config = dict(
    n_layer=15,
    d_model=256,
    n_head=4,
    n_kv_head=2,
    head_dim=64,
    d_mlp=704,
    vocab_size=2048,
    activation='swiglu',
    norm='rmsnorm',
    norm_place='pre',
    norm_eps=1e-06,
    positions='rope',
    rope_base=10000.0,
    rope_fraction=1.0,
    qk_norm=False,
    attn_scale=0.125,
    bias='none',
    tie_embeddings=True,
    parallel_block=False,
    init='uniform',
    init_std_qkv=0.0276,
    init_std_o=0.0,
    init_std_up=0.0276,
    init_std_down=0.0,
    optimizer='adamw',
    lr=0.00124,
    beta1=0.95,
    beta2=0.95,
    weight_decay=0.16,
    lr_head=0.00374,
    warmup_steps=275,
    schedule='wsd',
    decay_fraction=0.81,
    decay_shape='linear',
    final_lr_fraction=0.0,
    batch_tokens=[16384, 32768, 65536],
    seq_len=2048,
    doc_mask=False,
    train_tokens=175400000,
    steps=5380,
    dataset='wikipedia_en',
)
MLP neurons of a small language model. Each row is named by its layer, matrix (gate and up: input weights) and neuron, and shows model dimensions 32-223. Each number is 128 + 24 x the weight over its row's rms, rounded and kept within 0 to 255. Numbers have three digits each. A neuron's up and down rows have the sign that makes its largest values positive.
After each neuron's rows, "fires on" lists the tokens most often at its 100 highest values on Wikipedia text that the model never trained on.

L6.gate158:121133125100134089125133098132110117153124157167131144145118097128113122172146139151114135100158140147130189061172175084146122109121103118137132142149137150103084137119116160166137131121124115108074136167130161100168143119125127138126140150109100076150168108133116195117133146110093117118106152144077115136182150098123140112119163152126140116110118120146111080148094132122114108146095078143122128119122176118131122109119100150150153140130120095131099109115090139093161146138121120105104117144126164157136113158131112125127147114139146120150149107136136156153111163144171152087
L6.up158:161146148119128166134171134170144103131158158121159102133141113135064094117140087143138148132125115113122154064157145121144148108115137155167128140095130137114144127146108124183131129135098143092136107108116111104154166141124133159169079164155100084136121112115127150098132150126127132101098107128140119103130159147119138116132163164133103115094099109147105114171085143128159117105100095099078114127145166097119084105157067127150108157097137117126144089108139127120163188122131054130111102119122139110156164109126121160130116115111156121170152160104101106109134171097150136099
fires on: "ic", "il"

L8.gate624:126086139155092118123118150144149160154085131121136135100118139141084110090102111143139125151152158161104130132147129123124135149138154081136128119145130116105109165131121113111105121110131191170182113112135134086150148128100091158102117135126120154117190141134127123094055177149121100112138157144134130127149127125164117088104138114105121106136143126126114105131104112159131131117147111147173148090090113131088133143156125132133134129157117099138115103140103114121104106101160139154148169110132092142181173146118116182157111161077163132126140140109140165127127101131109091151
L8.up624:107151132149161190116134124140140136114114140176117135106103134141120145120108137088099158107153123136139105150114111118105081086111103122106124142142171123138124117121182094106121125089154141101067148100108158139131129105146114128122112140165069119102131122150133129128137138118101140208162093117138110137150122122111118144110119112159151096130139157095121112089143145141047103102104151128125145139137092129118141117140108128121168132114113134135073138115119134158081142121087137089145089098135151126115116159148104124075122144175121170186152155138141122201115119094137114153
fires on: "al", "ar", "ance", "que"

L9.gate615:181118140101139077122152138119174076119149155106090103095163112119114129147066145170118131124132136140128156089166168144150135085087140107126140137100128111099115167149136149180129120131144104167169086134111141121175155154118167135137101162136111106182095157150155199142149102139127167129137188145083095107134107132066120089117104129131144102140120130127128135152133143141114117128135118141147126099125132142108110105139162143090157106140127142097107134118115130158111145114082148099128116140156137127132142164103072129104097121130109119101122125102129141157155118138141118115
L9.up615:179132153093084103100168136122143085124152124111108129075145136140129143160099145159119116141160103143127159140143182141146151105090123125130122127163148128150139154144134160102121152163135116177165108166102113112147144144092132106128078185150138123165091135153150158129133116116131145131112158136154101109121091161114108129128121157127139106146098131116107139160095125134090107138136123114107107099140154141087129088159130177095131114140124103119075066152128133103135127089128115126133100098109099132134155142113089143107087118122115166122150104095107106177161104112142131135
fires on: "il", "el"

L12.gate112:109131128185180110135129142130156144097117134104130152182136144118131159113116126134109140097115143135142162121134108096149156163147120135130170186174156116125132142147126086162108111131116165108113133086153121104164128139118097136135087127086151108196136106101169141098112143167133140133110108168078185119164162071148138144176156114102098098148135104108128083153154158141091131118126111129085097123167154150115153115148120124097157137121112098140119149135132082135100104156138127103168137137125173158156113139128179123149124150107166112161118126109114156123185125135104131121
L12.up112:136103107144087138084123126148153074123160161119124106108153135162118128151127185092125144149122147134115123084159113115110161114164105143153129153145147150058073152108116126148122135153155134157111078112134110091159117148150193122078132130114112110106099135128167109132137119120148104136099114143127119109133104133110072152092141116133122132089145110092100111134122166158097162109056104149132144147176122160134133135082148099159157121159152146136124110137159126104128094137100120135094138100132148114153068159113100144148108153106145167130146156145135115095117124118132116162
fires on: "\n", ".", "ic", "g"

L11.gate484:111088131100136130110150111163082150108101134140132131122154068105151159156120128121131123107107142144170171106158104105165106141126174105110137076146150133112149118129126126170154141147124068088091156081123124145128141079152136124146143171126151130141137098104160123132102203136101132117085099143084151132102105087147145110123132133100079148117107151118151143133136103171107097153152123116123143160153179105132074120133136104132116142128090073144128158159134126143119092151135147136129129129132136104128113131100182104115143143118107103156105135166153158105141148154156114143
L11.up484:142129155096151134121120104109122169146142135108128117147151087125156103102144150134097123127159153140124105102151152130113144098129162121101152140118108130168194114154109116102125139160120145133139125118149149104129147108161151139143116177136163093103152165139166128153102151129073166167130092125112094153159155120137103189082163096107135114120170144114091144117173112155138172200147148144089104113142127105120145126137147118148057170104122106145155105135128121106111140125097148155109134091132155135133161132133160143140147140158154088119137186148107138159114126130137113139
fires on: "th", " of", " first", "p", "f", " f"

L6.gate531:151135126132151138114109110119123144144108121151107104147105156138114106117129154106151117137068155115153097169116154146132086137133153151169151108121094152155140109116132122121149103150165151156088099125136120151109176134139096161093180152174147101104169136108103123159106108124148112121144136131130151118131118117110106137119125139140114074139133135122146099119103112082125114158134171120153113128144121156116146111124115117102167156137120103129103102114110158115109155124152141116141144152163170117173207149128122151111150084084109153079137098111119137145176111104110125127
L6.up531:162068155148121169164127090098113142115096111169130133184196115130148147137133108106137136128086170142148091146114131109122135125121124106142112114115156110152141125103084178132122146108135120124108127188113124130127160148139124126136140150152126076080159146106093118122116130150122106119154137102117138106120139139099116121109126122136151147103116134177093138107139155155116119123099160125140123151119090094147129107141157094112123131138168104145116119092130129116124144152100100127147135161144136122131106134135114155136160125106133172129137123117168123138132156130113124111
fires on: "da", "ba", " is", "d", "b", "ch"

L6.gate112:099154130160099096142162141131127140153136148094136134154111125167114143141167124120131142115076143157140160102145149127152107123122138127107181165147141128156126171192123143126158118141090137127132132114144098107130112164108103147105146101136127115168173135166164122095163106115112161139091124165132097140099126079140147097119114165113154112162124115162112085128096151082150135098131123139104155139143161138154122107149145135139128153094106061104113132147109114105126147141143134165134161092139117146116112066158096115163147137089132127127110106139115119099123120141155139157
L6.up112:127151159144144160099135148181107137156124112174136095117151085136084164144126082133133163105103121112152138121145123137133180074115093131159126174125124143134139114148107097132148125086108162156110152150081163067136158115152153136060091192182138116149115063122132156112135119127140073113135110120127121158115140108107111110124169125134141146099110132129142083142120121102162095110088127120125104152134105148138150136136137107160185151138128124143118171108132125136153145146141115123135113172143143139119119101133125131136140132176123133090137090102129154141142136108138122147
fires on: "ic", "ate", "ph", "in", "der", "em"

L6.gate290:174148135122133093166121110146108107127173139138161160108157088126077127109145091128124145150111126130135125119176145096122157087144135154139141146150130124112126142118118118162143110093139113133127155140141138168162129121132118142097133150154074094136160128149187131117132118137161132138133113160116104136059149114163130150118086076115112110121119126119137092107153138117124131145088163123165182110142144176134158091143101128102140139102124120164104090097116110137093145164137109123101142102090147127151130130117081114177155164111148104123100102137146123140139132125150095139
L6.up290:132084132158169133140153100157115137104139081111119148128140064094143116186082121155132122139109121129129073127121104138117161108108138138121115119147131136154135136064125125143124121154117080155103072163151078122091118148102158167132118134107126112111156152143141108137155099175123121090132112125134133115088141130085098116130166132117146127124156119126082148116144109125135164103162119134107143108136147160107118112118149100069167118152144130109092124126145112106155087127158097115107166108112066117145143125140151176137093093118121127124130124085131118130148096107133147133
fires on: " Sh", "ic", "to", "d", "der", "in"

L7.gate439:135124132082113074128143150130099095117110132133114103136148125165120150153161105118128124086149150154089169103147113131106101122161115166110138102114120115119106136114125134119122115111119134118150120146114127100097133087097106094121102141149156084113088103160103145135119115153118117129126121107082139106086137126117103167096184156154139143122140156112087124156116159191116129129123149120103103164177121116130100099142125176093122116132135129131167098134076072155109161142086150110148121122131170165128139130154103107141130097127132142103129137135150079126153145169124131098
L7.up439:145065137128093127088127108170162116124105135140122103140099116141139186134147137092131133094111131138120165106128103116121121120122128123140113133102092113080110151111125130109140114098105095109126182156118150124165099141130124175161104163142135123121162119112129156109099098144129163135128154143114113140099127113117125168107150187151143145117156115095123115110122128145103114106117150174080121143105152140072125129109166135095079149134104188127111126123136093149114111089125115167113171099120109169066122151126135146117109116124133118211122133127109137117152112124167123119
fires on: " con", "al", "ce", "ent", "ver"

L12.gate302:149175138144130113126083138096147138138135119129155104121120137128111119106093142149108108121156157173107141136121167126135138125100148109141115116121121110138148127099118109131124142142131153103136100098124145168132143078134122086154139132163127147072076123172137138114099134109087127105118100107114091113160151095169110133197125140120135144157144149107111145160117082106158117116102139137116104108116128131157120103128104142122087108077113101152162139135151126102091095121167125093141108106137117125127162145133125145129141130143136141124127145092074067131102130128133127118
L12.up302:157138141107158135132102130095098159177114162137119116167138166102163116090127161092095109094119161143177110142135085139146118118127107155153129104147151091165142146158113166170151158109139121132132124106154151161125119137115135091154169161146127154108140098103118141101125112085158172116129128157124147082162108118141114143167157118123162121126154108132121106128117064133146121118126103108075169166119141098146100149165115094152126108127123168129139135118146112149103142109146149079148123147143145146154120110123204140145152084120107127130133137126132142127073117121067160156
fires on: "ed", "re", "c", "point", "-", "ce"

L4.gate383:094118128112153122135146162115104163158087126109128124127168092150135132140120076150134117097124125146158160176146098099121168108068156099090119095100140100156095124081137113163120131166098118164128124094136092096130120136140109141130148141109137166123108170152131164108126110093147139116117132150113134123126122132141122113134158142114115125123185172107151113123092094111210139117172149097160161140148114148131103134140155103140121108125136099108140131145123141126117157115123161138142131130148155163133108123185087150161122166125116121110125142148162147134144149108111160159
L4.up383:126163118118133109169124149133090140129104147155099102106137151100153098134154141149092161117095130120108144145114112122144134116101160118134092093099142124120107104146113095182073150130109072135111125157109123110127133128108095144162152097115157122096085132144119145140076129089132116110121170146081147181131121132129145124129150135162123125113172153114118127134098121115128124121133119114131121126154096119105115175122117100114080110170141087090099113136107138117103131082164134154130128147172151094156125169182139132129076117105114143115117078156154144112099162099128147152
fires on: "ing"

L8.gate17:089142131121128082132121132115134126079144158139106166150157139147086195120073131154128164075176160169143129093131184152140089121084113113128133131107119104141167128169110114143107135131090133096133077140130169083123094112122131177133099110126107072175167118132134065125121119136153133104142119105081133111132119108133128120117132149144112110135119121096132134150107158160114098115157107130159117112133123184132119118100146125123136147115114136144119126113155158110161126130156157147137149135130129141165113148102105144125178114121109126135090104123141135152109101103167112160
L8.up17:117140128114107096147185175122131086125131152079085154131090109146115140186124086145131160138135128098104108119106141135136131123159118108135096161141087112110195136167125132147079160069119118110157097112121097111088119144106158140132132142120100111149130087091165175124121131177143130148122116120146147137117096176111124119126089093132162154101126120138102126126111154119168133139115126106080124104111099147115141145128157125105140147121140177082140114080170120119118138115149134180113166114111114109139113114109088083137138134109096139157127097134134140180144138110115179102
fires on: "er", "al", "el", "il", "or"

L6.gate419:130123107125173098138138130119144131087106131122100150117158106168096143130137107116123091092137126132118140117110123095128139092127151120121139118118118122103129094122141133086121154135131117112111131119162123100129156101144099159139111183127123130114185151113074111136119166103122104140099149145084123105119172109159097156101129140149105167133178115173154135106117150152139104120167131124142160185091144172131103123137115099120117122115131156164122162125128135114071104123175120143118153139165123134114152164126098149146125120111131109131118091157134165129163109148100095150
L6.up419:097138116105124119144149168083146133133071126174107120135145156162163128111108134150130148132109109114135131128115146156157171148122134129116141112102141160090132103165153122110122140170100089085150110148129129057127160140140112128112130122127109110102122137125100177155124110135158111135082122100138111121178120106175108116156131140120170112162140128152180125119141129150122129103137112153138167134091145098148104143104099076135116140130127094167092107155150096116134178087115167136161092120151123132123149139154135112105079125100148124119127113094168136148117105108106121166
fires on: "ing", "ning"

L6.gate298:170123117098124152111107166097155144116154116151141107122150131095107074149107132095118104137103156137121136113112151080080140098083108106164142081129132124173196164155131161191148130137132150131134115066152165101121143099098083176136122139064120099108112127117102142117150180119119115090114117101089121132107124125133103134135096140092118124132123147117106129112115113129174115095105127157120145149149128069164074107144148105139083123124129151126153128125106118092135144123150117139131111101130107120106142052143118129145134085112126103155106113136140094151135168124143151127
L6.up298:139089199119159147125138167151076167082137140110112163158147124158125090159134113141109120119116154093099093120106136111096174148102118101148080132103095112143117109094145145101128109160146131130135192107147134128121123138101138158131151125087114107127159114135100108142108127146143168114135097143175127130133136106113111167151117169131128133110142122105117115107159121150143106181160136105132171173103159134158148087122182100150126142168124164171171141116120115104128148104104101095106163153133132125189131112124115115131181105137173102126163142152131073121106156101144111118
fires on: "hi", "ch", "en", "ough", "mar", "ur"

L7.gate374:160170096126128144129120128152145146110162142081116148155133141150128129089087146133122134177126142118119110098149117126129070122143125148134123084142126125173118133148143120126165115099147124133136133096133079149144170141093098145103180098127158119147135149151156146135113140157125138158148159113108106145113180145146141124136133107100071100136134115109118109123136149114121162154135109167133155139097130125170104113149163160149078164105148103136152132132118180117105130167094179169118145145132151126123175133077158125143107124070159106084109126106088139134107154144094106106
L7.up374:131166148129117131084156151155178137133134141080136179122159097125123133133110127134153166113100113115081075134143098140092140123089106070150121151148160109112094168145099117145116127111072069133106117104114088156145138104123091126118132096142115116138135144119138124091135149158121128119133159133086126186113144140105134107117150097132134146102124103109167144127115082146154117077093137147142141101116104101102188139123170135131126143120133130101076130165100139155142128133100149175126151140130095105192129160108113126154166159160132150102157141129097119164133119147112122133
fires on: "el", "o", "al", "ro"

L12.gate131:143112135117123111141124127111108115183060083145121134127111145149144158096130132124127123166135237151155116142116167104140110142110166088115102135145141104124106112091095154122176172113081139135132152134141163143108160133142104147167153109171171106064126103141134154118127136126126151136109091098126132064104105131151128090147100165122132154146132150080095140113166144176119135142113129149124149111108116111154106079091126158085096116119167141126117138115106107132109135129129167094133143124130136121119184143126138158165123092110140137134137149121146092136140153108108140134
L12.up131:125151101087120160125173134117119091150130143170131124165116124138136146079103143125150131101094166150141104142152142103110116122138110117155132168151132078077140143116115140178141122156120143117125116125164106114143122056146111153140123120151153117137088129094126112130130139125124132156111115104128099136166122102097109127136112137117179141133089122136131136090113084092106147115096111107116151128121111144178113106134117147117107103126124140113123109087154122094170196159176121087106136157121130128154135158161152130153154099127113112138126133094132118099076164171130158119
fires on: "\n", "ce", "-", " P"

L4.gate527:131109112101157110100151111160175088168100128137074161124196164136154142095093132120160089109112110127141147121095096105074119120166152135121123100133127117095136131109153118146140111114165159154129138100170104161130144148112083175100148079157108138126127151155087117139095129089149144112099076144127122137130080093133111135130153117099107110126119154102115153101148096130161127124152120133133154134154127104119122112110142129109162111094112142165157123170108064136195185155124143133126140114131122169094154122162130100128117135165106107117123171116109131134148128065135140106
L4.up527:140122134142088106119083103113117144101128133122102132102126119109123191142131119137178125084144144136080143134101132106150081128089118103170145157121116135135125143163132108116148130105141123132173130145152144118141136097147152099174193101087146167124131091107108098108130111149128144122109101142146117108138130098131135099127123102102133143104108186130106138146143118127201120134141110086125135151157134153133165072101131167150135152110149133132146076105076106118128116114113134122158086132097094134122110119134136142122105113114179154097108075134113136106104127165151127136
fires on: "---|---|---|---|", "|---|---|", "out", "la", "e"

L11.gate532:096089126167108105131139125110115149123130155122153113150126147127143142128129169135135163114159119138130150157192092101141174163130100163110117137131164118132115087147141102121126107117100144074125135118126130089127118159128143123178119140152102170162092123161172153168099139115103112165093122106089166124080104111128122138112132131156118148092124116147082094142159067179103146107121126122135131184146133129074110086131144113112116122140083130148135131136095107113143103128151131100109137084102163177127141113122111147092148104085114145154146154157147141142130118115146071154
L11.up532:129128143173162080177158164112128159138122101166129145117134158102132144134106124112121103164138163123139113162173128142134115137120145114150122115134142123125130109154129112100062134086145161136113136068130164167127130160141116125168149126109166129108146114128129204164145149134187147131127157112143131164085095113116110114161105088164131131129083130146129166107118118135138161091127085149143114175144139132148148127128161178118165104139139135149146156104110117158180092109153136104121109094147096130111137158127117119154154120129116118103138117086099171085129102131083095136
fires on: "th", "c", "–", "y"

L7.gate302:090134147156188146160158086135106133132104115182121133106086108146144121146123108144110150102125113150144151130145120100152183087122128111096153118139146130176134103145135105133155189162072168127128161131112137118156164119128112114086125113138114129144180117136121152151116162110082125128156200142093074120149123108135151122100100112120105120153135113105130162158124169096168152160118104094127139121121150137179131121141093117121111108086128113158141147131136121090175118138149134117155116138137154128155144140129094106113147118143117123125135141149121150140167161090128115130
L7.up302:120141156120123128144170115124104132136111112117170084123124136149148131116129104162107095155131112127139129170149138141138149094092129137108153135137113122164142135155153128106122179158095140129085152122114117140130155142134130135104118159194128140143128102096112149116105190144109133127119116114139118130177192113122149133133140133139108163167095099147139173154152122100139121136096140114120117105121128144160161089151082133135132117132098139153168121145098092095183120142139128122152111109137189141161149130107103098162143104169134136129132167144150125113148157131146109105
fires on: "ric", "ic", "er", "lic"

L7.gate558:108119109104123155141150143191121130170144140162142160107122100125080140116151075167150165156084120202145132137149171106176149124123099105133139135157181090112149126148105167110117138142084112105133154130114149089143126120168142136130143121145116128144110118134111166095170131143099131124101136141133108115185141095113104115118134133126161121135122162146130145155174197133127109119158120136144131134125141104113117132151132136147127134108075113079147108126136142146132077117158111137106162133161167152119073134156113143125138148110154113166144166124152146130141120120125156127
L7.up558:115147158107184163127186127153161120192113125164147130069132148120144135146076146185122141131128112123119130120128121093160152130108149148143100160153107092078137113113118177104112127157128101129130123097115149140088128117193113129148136147133138164116117124145077182098160136119143147077136106108175120122128105148094092117118158140110166139143113159131143120155105134120114084120145143119127105110137147134128128119171125113150131209145115114091137122141131121114162102127100127140156153140152124148140121121163101158108110122104140137139153156136107156148154115104094094147
fires on: "ate", "ct", "und", "ar", "tic", "il"

L8.gate570:112116129146142140154118130113157126125108130141149129125159132103096146116094093118096111152125136151133109170124130104101116094095136121121157121133132126094147179128094108132128103124105176124139129119150132084176168131148130169131130130077160144137143180118144127100140137145146129114170143121139123144159115118116118128139119114151162108153093145105136130138125146177107100159166140109078097060100139127168122135174135134100124139125082130138090110168145134132120128123150110112159147145114135150131109150082112102176125122160140097156147139086156152104100118123160146129
L8.up570:111098139145117133131172158094115143118173149184092113149109122148122113176124110142152121157189115138132090157132090100145091136109137142153121135139157147143154107100165126173130125103156131127098158136108147124121138147059096114101101112112076124113111084091129130133121170097097077164093132137146103147096116132127125108110145136126096123137121117100126128111090106161075124139100115144149162145162149159111097129157098103111115086151134144142157115118109109142113134142115156107138169127171161141110150088101169140105119126116104110140155134162150154131142118123157115114
fires on: "ly", "al", " late", "ce", "ar", "ous"

L6.gate211:117137098138094090101136111178124133144121138112134150146154083101100137122120128113123128114147147145138150131172106090129125192138121131117140121128117121128150129094143136144154148121142103067100092125169143172147159080151154133151085164148119119147153091152152155095130097163114158099136142194114095119112144111115155081149111160110133078148113103134163098152141094129111128071124122164138125138166170178116133147149113194129130135079091130116135092107130111140116082106141141131124121168130153120133121118113155165124104157115163158153101107169151151137118142130118125120
L6.up211:168123140136158156119148158178147073130109085137115131139112128124126149169120079151137094092153107081096156127148151116153118101135138168118125129181074148126097126140147113138121122124112139152100127122096108133140090139133114117122076134109106086113127100113096145113105095162149144118102107135154136135131117150131136156123156113175144153134159125090156143180147111138170101153117196122106141126137131133128157091094087117128165169102127117123145106104120103113116161146141129111124078164114089153142109084157100157164044151125142111180142107122125136134112141098123092084
fires on: "an", "ra", "em", "ic", "ill"

L6.gate633:118125120084207103131118125116138120117126186120084139127125126105113183145145101141119149082149139138172161161116191126092106138133105100133139150147087150100162107155138118190120127125133112141118150119137156117171137095148086099129080090125106105143159133098121118130080143126099089154104117122144098099158177110115146099134134149153125080120144110136119124149161126153070079157110142145122149155140122122103104125129164148122142109114104139131127149091141144151143108123114147162159153100138143160098119143111110130098162116109113135164167110093090118109106118116226124130
L6.up633:133123100143152117118159138095175129165125160134086123068157152104117157159102143141163136143132119123128170182109098099102143116150141153152147150126128173124118100098138157174130110108085121126142120127099121149120119116132120096094133094086144167167139091172169146142093149146119144146103143103113095130165119150133136127123101191103090146117208103134120142154122148093152102125142128109091179188171122119104137124137153108146135145152107092081131112117120146136117053156126115133113126114113152117110135094118085108123163117112131151099157144110127117139153119143167121116
fires on: "al", "en", "ong", "er"

L6.gate434:107082144096120115098112102146153118138150113111153110124117101136091130110153102105094119105094119161172170192116161123142124155152178058071154129148143119104136160111099141153145137140113165156155128119135127121140120132123129135103128118095122089103107168201126126106143122177074151128133153080071123116156151103133150160127124141115146118137168141146140118143128159179105116144114113112115137129121138130109143063122144143128120077124112121163135126145112139095112125089150136110163151089176136102110161140134119136122162116156139136162105124099102116085133150122162091149
L6.up434:149045132085128135120177137100162123118121157105125119060111141085104105132146137082166107104116123143149180137124134164131161162178143117095122138085127122136096120121110154161152118127127132142130129112125136159135090064157086132110142133128125136127081111123137169134117110099126122131113134114125167142124122116142129172128135127144090123119136136092144144164090125103109091107112175107128164158083101115081136103157122184126122106126133131131119115126115124134099132084138143113108113086119115135095135166147088167142138122103135128100101126117131120113143126152133114127
fires on: "n", "gan", " Gold", "en", "al", "ce"

L11.gate395:124146096126141106154155173148125123122110156145131149113150128143153117117138112117114093138106112132125156118145136127180123150129161162119125105116156059155097117177149151126138095106111099113110136105140162115127097120130092140140117150100147160144113151125112090101109187158119167145148135126093175127102140082106160141166143141155095123155120137120110100138137147132127073112145102167132074136126153112134116152158147150112172126130082117117101124150128157166150114159122141128102174160127166126129163168170189128128100094118111095134137144165132171127135132103120170110
L11.up395:093141154108132105126106097184123102135166156112128116159141128092100125152071095145104080094094138131107120082181134096112120160132130122135112106123129149153153117088130101152114093136066125106133127101146120117149148147172109111097150119113129158135150097113152157137167133127133155158129155124120078135127133114156128110116114134129121110134101158114107176134162101154167162128126159114138146141128178135149089141148109137152065132140122079141165130122121092166136135175160149145138136120127119106104164128161114156150125124122076122148107132132152102156115142157194092121
fires on: " first", "th", "x", "er", "t", "est"

L4.gate287:122099113148173119149118159103152155126074078111120118144115110146160164154088157118115138158161123137142141103120161100145120132101133112097158114181085120108131136081108122139144162093078136087093114131126170097130165133156095133140080110094170147127148131140129147078122117173160101105139114137158158114136137086126151107154128097125127086129153141131141093117200084120161125122116146101158108093127140116139110156109105145118145151103083103107103063152144110127102138142113145132138150129092153084136153128117180116136106112125130126132097137146132150120149152121102111130
L4.up287:151132135082151102160125148111113098134120135095165115140111111130089142110159113141095184135153127117118168108164093139137143115111185177108111157147082144066095112118143166139125144095107118110154125103133147127117141130125139099109115104162139188138153120116079133109118173139104169118140137097142149080127143145129155135103099152164102122128092155112141081112121122127121137171103081129160123125156178143129144143141126141103142159146135156141129106133114146084131144104122147123121114135139082168113168105138132142155106133126143185135153167142117151133101113123145128133
fires on: " tri", "od", "ri", "ook", "pt", " medal"

L7.gate384:095138128157126110103115114150142113116126155104135114148147112127128156143141127087101147108102171152079138106178155105131116161145084137106167122119184122135124120126130103131156122104089100158138130105136110118177114155154137103113110139045143084120150133090133119101067156196155117114114130106109151110132122116180152111155133115121099142140167094150175139142172062148113145121097132110101141102145133139094129107143110135123117130116121103157156111130111138107141105149150099104105109118149127134122115151168100160141116107161117094167140091131125139130139163138142137155
L7.up384:120115097138123117102131123108118123141090161105131120087156111098115126165176156149155170110126106136077136112153134134160126152123084116146115176106133102085129141131153119125104130115083123117102120111126118143156112168122155147123114114129126093099151083098129132101075111133153119093103133124115164162146137134163144132124119107155180120152180098141116129117159125113153167100088181157115090076139106153071147136167131127064122154130131127139132115145158113120149111116147083143139116145121153111120103117128096101094099113138131123176180074135080152141131147110121169153
fires on: "ung", "und", "up", "ow", "g", "ic"

L6.gate116:118135134138116163125120134081140130148115121146134111154138146147097138119114141122117075144136120168148167151088110093115170116130122141125150154116156122131117159156126129130133134123153141164126139092094122137149142122131124148129154100129126121117150082138129174137159164149124103161154109097093178092141146111182125146124150082129128085110165162114115118161123104150075096166132132112156108108158115160164121108114131102154128101155088095116167142096147102126158153174157073090148117114139150143129135153172157121134138147132131136165111122099100178132136142163137138129
L6.up116:127129098193114139101090082126076159122098095133127110113107140115120163133151143140135130132154119131091129092121110086127170126100117124173127144117139130135111153122104092136127120067175129128157127134082134146126113136170102112143158093100136125120145089114145119116154127133140136089131137137157090117129138164153140109104161131098160090107124140165085124147130097146147133148133141100088185113146119116144125068124072133173115108133136163116164129110189104128132093187130129098136088159099118135109090097139098112100123141139145124121167104114103133145116137133087145132
fires on: "le", "y", "e", "la", "to"

L9.gate271:142130086116137113138109136090129129095108139139134095162195127143130168130103117117095104121100199147120131092108147123111125099114138124129129089112082111111128132170129143167141165135094136101106122109120129091148124176151103129091111121115146180130086113147125147139142121138150128107157127157153123139150150132155136164117135123121104101142136118165159104122170095116132156088119137116148137133102126122171081162101137116099140127152123156158108102163054173127147109107107159097129125140135136087115156128109172103124148078141121126112102135160134118148131149125132089165
L9.up271:101113175116092126122133124121153109147122077169091136152141090112095079112194098126124138123138131113097126096142135115150114160119136113114119086111130137120146127143120113132146120100134163085188122093074171120097152138130099114105107105095142139133121119119139145107112089112141131104101167114153127122093108146167119135116132146136100142129109136135126135129149137134163141104112113145171147129132153111148086139126113130115139157099154091144124082206100111174158122181115137152090087132090127125148144125088131151163104112145171154104149182152108135119125114123107096139
fires on: "tri", " tri", "ri", "er", "ir", "é"

L6.gate568:125124123148094137133173092124087118134090149108131120130107112114111178114107118117137129112121119169142155138165090124128155134094127120161163172129173133131140143133108085108140134131091119113116149110162125196148127152127150112132105172147113172146146120153122152136159116165171154175144120118165118120136111082136116121114117124141100081124119095101145097099116127135120121112092158123149110105158119158098119113112099132118160071099096135136142106063106066176123139100170108156151126140118140171146100125146121111131171144168151110145115122101137136165104160123132121110
L6.up568:111096165146124127160140132190149096126140116157150155120085130148120125148101124153138104112134101117134177125163131134115105098155123133150111139132139109140143133093142085133155119121175112118114129105115096145145101123108147145108115178076132146172116169093134092122084126133085153088127143121084121092154155155092161134144133119111111102118137094132097105164117108186111139139116088131136157107128160142150126098157125121165151174122118135121149114119128153116124099133161148171103101153170091119138145145141094168148104122147125121129126098098119141111123145164158141134
fires on: "or", "ence", "n", "in", "ic", "ative"

L12.gate234:150161132148119136143153127109116154090111139179125161117155144153180147114096131127153142164160142114146130101106115139135103149162119118100126122145129120109160135137102080137123137109117161125132119173106158121101154135169128150108146135127114121162157131104105117109081107147089107138157118137124120142118103153085091131161143111144114135130085107099141110168083140132126096139098091143120149104103131130168151153115124149171160136086118068086100184172139134165095145154097119100133135164096132096134123160108098100118140137134175092134110118141132159109108130118149111124
L12.up234:083161120123167122144133116157112074099100130111137138115146097138137145165122112145138174155119113131055100102119094112073180122117130121133112137163134135146069143109131165178109123149100124130130138111138132151132116100137056161119098123147103140134111152072108160113130167127113111158108132129132155089147112126154141171098104090135127128125124139126112132145130105142128189141123154117069111134129097162198128106155147119141159127113115139087127115135120178141152157110126135169148121152124137144113123173179137130128117132106109156077149098136106154142176135136134164100
fires on: "al", "ation", "ment", "el", "ron"

L10.gate559:124097115127122105128118153110139090173088173108167153172127069135138114146187108108114124096116140153099150088125159109142170159171143144105125113166155135172151111134119110124140123103130143054092172096121092130102132158204133165158126152118121126120137105148164122139137163120135178147117128130109174098101128133149129138136093158150123107125140104112107117092165115129123141148157119142136126113131168112170110122144137176164102155118114113128096144124132129159151090126171119144120139174115156116090139163128144101150097113123117101162104144155122149152159151107123102131
L10.up559:105111109155136152136164083125144135117107125091122113172112115120144137148160112111130124070173111122140132096145138121136118098129076112105129129147142166126114128140124155107112117159093092190138129136126131148135149142139158177122135113128147103162125118133177121117090145143103101167097160118126116114108113147156101148137098069115152124093121113153137092097164119133158143126117153113185125115122051146085075168105133172153083145167120150146136096132146125124129104151158139122101134148158125131117154125116152134123134136097152105107177083104147139142141154158186091157
fires on: " of", "w", "th", "s", "en"